Weights of a small transformer language model: RMSNorm before each block, untied embeddings.
MLP neurons of a small language model. Each row is named by its layer, matrix (gate and up: input weights) and neuron, and shows model dimensions 256-383. Each number is 128 + 32 x the weight over its row's rms, rounded and kept within 0 to 255. A neuron's up and down rows have the sign that makes its largest values positive.
Before each neuron's rows, "fires on" lists the tokens most often at its 100 highest values on Wikipedia text that the model never trained on. A number after a token or word is its count.

fires on: " (" 35, "—" 13, " -" 13, " –" 9, " —" 5, "–" 5
L2.gate763 [ 81 161 128 124 182 124 148 145 131  90 117 138 122 113 116  96 172 161  71 116 152  99 184 147 103 155 164  80 146 109 125 180 128 131 154 147  91 127 117 182 117 128  99  74  77 173 182 128  98 111 140 148 154  80 168 127 111 157 146 123  91 148 206 145 169 147 105 103 176 106 146 110 113 118 130  94  87  93  88 126 101 146 146 128  62 107 162 112 144 162  90 118 116 175  97 102  97 134 192 112 109 167  93 202 142  76 130 163 158 102  88 128  84 127 125 127 186  82 155  44 128  84 144 166 159 138  78  86]
L2.up763 [121 165 156 151 139 140 154 150 138  61  71 161 159 155 133  93 117 178  92 128 171 134 138 118  88 174 159  55 163 120 166 162 109  81  81 121 118 147 137 167 115 118 131 127 133 156 124 145 132  94 111 137 155 121  97 170 116 126 144 105 129 131 185 149 161 144 123 194  93 121 158  98 102 118  71 143 186 113 111  81 136 149 125 130 101 101  61 113 139 176 143 146 107 185  97 141  52 113 188  96 145 141 143 183 162 110 148 192 118 101 118  87 126 137 146 139 147  57  73 122 114 100 134 139 123 163  95  96]

fires on: " /" 25, "or" 7, " Friendly" 6, "-" 6, " based" 5, " household" 5
L2.gate1296 [135  96 174 107 147 108  92 123 141 104  50 110 101 144 116 114 106 118 159 151  84  74 167  80 146  80 118 110 112  95 113 140 206 170 155 133  99 159 151 155 107  98 132 103 146  89 130 132 115 158 171 103 118 165  51 145 138 106 125 187 184 146 119 151  86  64 154 136 124 160 121 104 165 116 134 124 168 180 170 145 127 129  70  83  83  82 146 148 109  79 140 100 116 138 138 112 152  68 136  91 129 150  74  82  81 141 127 145 117 202 149 150 186 193 148 151 205  62  90 120 118  62 136 112  84  66 115 143]
L2.up1296 [ 90 118 116  96  83 140  97 169 197 140 116  76 138 179  97 147 135 108 128 145 127  84 172  95 124  86 145 152 122  89  90 132 111 138 149 104 143 176  61 117 147 142 164 174 154 138 148 144  51 210 139  87 162 196 150 106 144 103 105  94 150  90  90 126  77 135 123  82 174 183 140 101 156 148 112 149 144 131  55 146  89 145  57  74 123 128 117 192 129  69 144 102 123 150 140 154 109 119 128  94 163  89  38 106  37  82 148 176 175  82 148  96 164 132 146  55 166 132 148 127  80  94  50 142 153  87 161 154]

fires on: " not" 18, "%" 17, " |" 14, " that" 7, " particularly" 5, " Not" 5
L2.gate99 [ 73  96 160 126 152 133 113  89 108 160 134 138 158 169 199 144 106  82  92 127 108 132 154 106 101 117 160 134 111 168 110 180 122  73 113  78 114  83 128 155  95 142 105 114 134 149 174  99 128 166 166 171  99 148 149 121 186 152 119 114 178  95 161 104 152 142  54 105 138 124 128  92 167 176 102  98 107 109  93 129 129 108 114 147 143 138 156  90 132 107 162 142 140 110 134 166 113 135 123 118 119 123 112 160 118 125 139 116 141 129 117 153 109  61 146 106 117 121  79 156 164 112  76  88  74 156 132 137]
L2.up99 [142 143 101 102 203 109  75 115 129 122  99  85 125 136 141 158  96 126  93  87  87  47 143 100 149 125 108  94  84 145 132  85 131 156 150 123 136  82 211 111 119 122  72  92 148 112 146  94 130 149 139  53  56 174 158 105 126 157 140 138 183 146  81 144 170 116  90 121 129 127 177  62 155 125 130 154  72  71 148 186 135 151 112 111 152 128 131 173 119 145 117 125 137 141 141 121 149 124 115 167 102 168 114  92 152 136 122 181 132 177 138 185  84  80 123 143 180 134 107 156 120 153 104  73  95 111 107 112]

fires on: " served" 22, " worked" 11, " ran" 6, " help" 6, " serve" 5
L2.gate1259 [131  44 153 141 116  97  94 125 126  73  83 222 110 119 124 149 168 101 157  90 137 180 127 134 118 105 146  92  32 183  85 155 135 151  72 147  95 135  63  96 186  48 166 195  69 107  75  98 172 177 178 109 159  97 105  84 134 107 118 169  94 157 144 113  99 116 179 115 130 118  88 156 106 129  56 100 148 123 145 116 180 113 122  56 112  99  88  76 210 156 203 104  98  58 144 148 146 107 106 137 167  99 143 149 177 177  60 122 120 192 104 117 125 124 103 137 121 113 119 106 109  83 135 113 154 140 196 151]
L2.up1259 [125 152 137 120 105 175 151  82 111 167 166  81 134  95 105 102  98 116 103 117 125 189 135 117 112 148  92 137 114 143 182  74  48 143 127 134 157 113 209 142 143 119 180 110 173 145 153 153  98 148 116 196 103 126  89 125 149 139 190 111 159 166  89 129 163 124 119 141  97 144 150 127 156  98 156 172 123 151 131 109  93 128 162 137 122  96 148 107 147 136 119 120 123 178 116 164 119 132  95  98 171 103 144 154  89  95  99 122  98 168  71 155 150  68 109 153  92  91 115 200  84 165  90 122 177 160 134 148]

fires on: "-S" 18, "S" 14, "V" 13, "T" 12, "-T" 6, "P" 5
L2.gate1369 [102 147 130 170  79 136 158  95 136 164 160 126 156 169 124 103  99  99 141  83  84 112 132 163 143  91 135 143 162 128  86  85 140 224 103 111 134  94 117 157 117 120 130 148 157 134 161  93 169 149 110  82 117 111 118 129 191 136 127 103 101 155 153  53 108 103 110 143 111 101 177 128 111 130  85 199 113 175 116 184 170 149 117 140 174 116 130 154 146 149 139 155  63 123 155 129 116 117 136 185 163 161 122 118 170  74 139  90 132 140 157 158 144 154 135 172 135 154 129 151 157 119 179  63  89 137 172 175]
L2.up1369 [104 113 117 175  80 159 125  69 126 150 116 119 138 176  72 143 119 142 105  17 102 125 103 172 110  87  93 112 178  93 118 119 142 142  96  84 153 118  93 126  91 138 130 147 150 142 121 105 164 159  96 146 117 171 181 126  67 182 160 114 100 156 115 118  80  97 102 123 171 115 117 165 168 134 111 110 118 139 127 160 160  63 121 162 142 144 112 133 132 123 157 130 132 127 111 110  85 138  91 119  75 110 120  78  96 127 146 107 121 129 121 133 131 143 141 166 111 192 124 173 129 143 131 133  89 114 131  95]

fires on: " =\n\n" 22, " that" 12, " League" 7, "al" 6, " vocals" 5
L2.gate791 [128 106 125 124 127  97  95 120 139 125 183 165 143  87  92  93 134 117 149 150  77  98 102 168  98  94 166 114 115  99  73  50  95 143 142  80 140 125 141 110 106  58 144 123  81 157 104 168 141 155 147 116 102 137 147 139 129 163 131 112 116  87 128 135  69 104 180  88 107 157 138 144 111 145 155 117 131 121 112 112 114 158 104 113 180  99  88 113  75 102 176 154 146 182 140  93 135  72 170 101 192 105  80 101 119 137 161 125 125  77  96 153  98 171 103 117 136 121 123  75  78  93 119 124 133 148 123 147]
L2.up791 [150 128 137 119 117 114 131 129 128  85  49 102 166  85 165 100 175 159 179 116 174 139 100 115  95  95  64 102 105 146 104 133 127 142 140 102 146 152 103 118 125 211 146 167 116 139 116 138 157  95 119 131 152 118 159 128 126 108 171 155 152  89 142 148 135 146 166  54  82 101  65 135 133 142 184 204 112 164  81  79 135 142 105 151  90 118 164 129 177 117 133 123 151 166 125 169 152 129 124 169 165 125 134  96 170 137 131 127 168 137 130 121  96 115 157 171  89 138 151 147 152 109 164 119 117  95 115 102]

fires on: " University" 38, " College" 21, " school" 13, " School" 8
L2.gate74 [153 122  99 169 170 123 130  83 149 120 106 171 137 164 134 139 110 129 105 128 130 161 171 128  84 118 162 165 114 126 103 117 137 128 109 121 119 104 146 149 102 105 122  93 154  65  93  79 100 156 113 122  88  75 107 117  96  75 151 101 160 138 150 136  79 152 162 118 178 127 194 154 112 146 184 154 172 129 127  35 147 124 153 144 184 190 177 171 125 114 186 148 112 147  85 156  98 129 135 153 109 114  84  68 157 101 130 140 144 140 113 120 150 155 169 101 110 157 141 152 149  79  98  94 183 160 165  42]
L2.up74 [ 78 151  76 111 100 122 136 114 179  77 111 130 168 153 126 127 141 106  90 155 176 158 111 161 100 119  92 193 143  95 134 103 181 129 105  32 171 152 132 137 142 166 154 105 146  99 153 147  58 115 168 104  59  78 121 165  73 110  83 164 140 141  90 122 129  97 124  97 135  93 196 117 131 168 131 181 164 102 134 137 111 179  73 118  70 201 144 143 128 180 188  64 150  79 118  76 153 137  96 186  73 133 121 149  92 135 134 168 140 173  92 106 107 143 125 153 110 211 138 168 166  87  86 141 188 129 163  70]

fires on: "20" 12, "40" 12, " law" 10, "19" 8, " Act" 5, "15" 4
L2.gate1696 [ 84  41 178 131  77 122 131 168 153 139 155 179 132 128 116 156 162  78 109  81  73 128 162 129  59 116 187  77 170 115 146 133 131 118 157 111 184 137 141 122 155 114 176 179  55  69 162 102 159 101 147 136 159 135 142 115 149 119 140 140  92 163  96 161 140 147 119  89  84 136 162 119 152 108 136 168 126 120 132 119  84 139 181 112 135 153 164  81  82 158 130 127 158 127  95 161 119 118 114  93 151 124 124 151 140 106 129 197 173 171 103  74 145 107  62 149 126  76 139 158 107 140 117 116 141  86 182  84]
L2.up1696 [118 125 158 132  89 135  66 157 112 132 132 125 165 170 133 169 108 145 106 146 151 110 156  50 134 130 119 143 116 102 145 115  60 104 129 119  88  91 110 166 148 112 131 142 132 125 165 111 151 123 129 160 123 154 134 115 183 134 158 160  70  77 111 197 144 136 180 152  87 169  87 166 119  97 104 170 132 113 157 173  81 101 158 131 114 162 138 153 127 177 150  68 140 106  83  75 116 184  95 121 101 172 107 175 120 116 165 104 125 135 194 173 144 152 107 123 107 142 118 109 139 118  86 152 147 152 144 151]

fires on: "|" 38, " that" 12, " " 10, "==" 4
L2.gate1518 [116  75 101 151  95 104 160 100 138 171 133 169 129 180 144 112 130 138 123 130  81 122 154 115 175 163 165 160 139 156 159 190 167 145 120  98  69 140  93 152 132 119 107  79 171 198 153  87 111 101 123 139 101 158 107 162 132 170  96 143 150 129 159  26 138 199 161  62 156 154 150 112 167 148 162 177 145 110 109 172 112 130  73 141 155  59 107  78 103 126 139 121 157 122 156 135 119  91 116 126 107 190  98 127 165 139 184 171 136 124  57 163 101 115 142  88  89  90 142  82 145  99 146 193 101 111 116 124]
L2.up1518 [158 131 129 140 149 120 170  91 175 138 131 149 120 175 156 137 159 114 149 221 147 191 142 121 127 135 170 179 107 110 162  83 210 139 126 108 174  90  68 126 115 115  95 153 151  96 120  94 150 114 159 119  86 115 115 127  93 100 114 134 124 128 139 157 113 156 177 148 169 142  92 100 128 133 121 144 106 105 144 163  66 104 121 173 124 168 116  49  96 122 118 161 130 125 167 144 152  79  96 143 137 133 118 103 123 119 140 136 168 142 102 153  60 119 105 120 167 131 107 106 206 115 166 154 149 111  96  21]

fires on: " such" 31, " had" 11, " University" 8, "such" 4, " College" 4
L2.gate1303 [155 139  99 115 177  99  63 146 147 177 141 143  97 108 104 155 181 180 140 182 120 126 171 121 151 128 130  55 159 122 102 106 178  92 132 122 171 103 159 158 116  75  88 169 127 134  65 125 139 137 105 152  98 171 144 122 128 167  62 142  84  96 136 139  91  71 139  99 114 126  88 132 115 140 138 173 100 157 199 105 107  79  98 104 110  82 119 171 133 115 131 117 140  78 129 174 150 163  93 201 173 166 133  64 205 135  57 125 113 140 126 121 145 105 135 109 134 147 164 139 100 155  71  75 140 170 112  86]
L2.up1303 [166  76 153 139 147 111 110 102 128 101 140 137  69 165 123 114 158 139 151  90 139  88 134 143 121 113 133 136 218 142 176  81 140 104 122  96 149 196  89 129 155 133 108 238 132 112 132 101 113 130 141 161 107 169  72 118  95 111  72 102  98 141 115 140 117 216  92 159 100 119 161  75  79 165 134  97 114 154 132 131 101 170 121 110 105 124 133 189 148 182 109  56 152 173  88 163 152 122  90 154 177 152 211 193 138 131 164 111 128 167 150 123 131 145 103  94 152 160 150 159 130  86 149 141 126 144  80 101]

fires on: "–" 58, "-T" 8, " that" 4
L2.gate1655 [ 96  82 112 109 139 125 170 162 140 123 129 198 147 147 127  96  92 131 131 121 105  97 184  84 148  84  83  96  90 132 147 142 106 147 200 140 121 127 142 178 117  91 143 102 110 137 134 139 132 106 157 178  58 109 174  73 104 138 114 177 138 108 120 133 148 156 118   0 137 117 169 130 167  78 136 170 113 134 156  90 115 137 154 126 135  98 120 132 149 111 145 191 137 140  84 130  64 133 155  93 163 120 120  95 114 133 101 140 115  97 122 134 170 138  59 182 125  92 152 128 161 157  95 170  38 147 133  90]
L2.up1655 [106  83 122  57 131 165 127 114 115  97 116 131 149 147 103 102  85 113 117 128 124 120 189  79 123 107 127  73 146  98 124  96 188 106 162 139 101 132 137 142 109 100 132  98 157 182 130 116 177 121 205 177 169 108 210  76 125  70 127 113 160 156 127  93 135 172 126  68  81 155 100  87 140 110 109 137 128 105 117  99  99  64 130 100 132 115 137  92 135 125  33 141  94 141 155 193  79 197  80 103 126 140  91  93 119 125 121  72 164  94 100 116 155  59 107 132 141  87  94 124 144 143 108  83  66 138 146  82]

fires on: ":" 35, " " 33, "–" 16
L2.gate124 [ 97 151 138 120 124 176 102 144  95 120 159 202 118 179 118 108 131 154 165 143 125  91 125  99 121 135 192 145 102  68 101 147  35 126  79 149 162 120 176 112 133 142 128 133 112 114 150 123 158 117 131  78 173 125 124 129 215  77 136 152  94  89 108  85 118  87 109 134 109 197 153 106  92  93 182 119 111 170 170  74 136 203 146  78 171 122 132 173 172 132 126 109 130 153 136  86  97  80 179 133 186 160 159 140 189  90 139 140 120 168 125 133 157 132 208 149 143 149 107 114 176 141 176 118 185 140 156 176]
L2.up124 [120 193 236 144 153 139  66  93 122 157 176  89 102 107 130 128 105 105 140 132 103 156  61  95 138 176 183 174 127 158  69 142 150 171 163 153  82 117  89 131 147 154  67 157 126 172 111 152 145 113  77 130 140 130 157 125 128 126 114  79 160 128  74 173 179 156 179 153 100 141 115 123  99 151  77 128 132 154 104 118 156 161 146  70 149 146 112 138 141  58 120 113 167 143 119 137  90 103  97 173 100 132  91  83 148 103 100 115 136 137 154 107  92  84 133 135 120 156  89 150 102 143 133 144 117 139  72  86]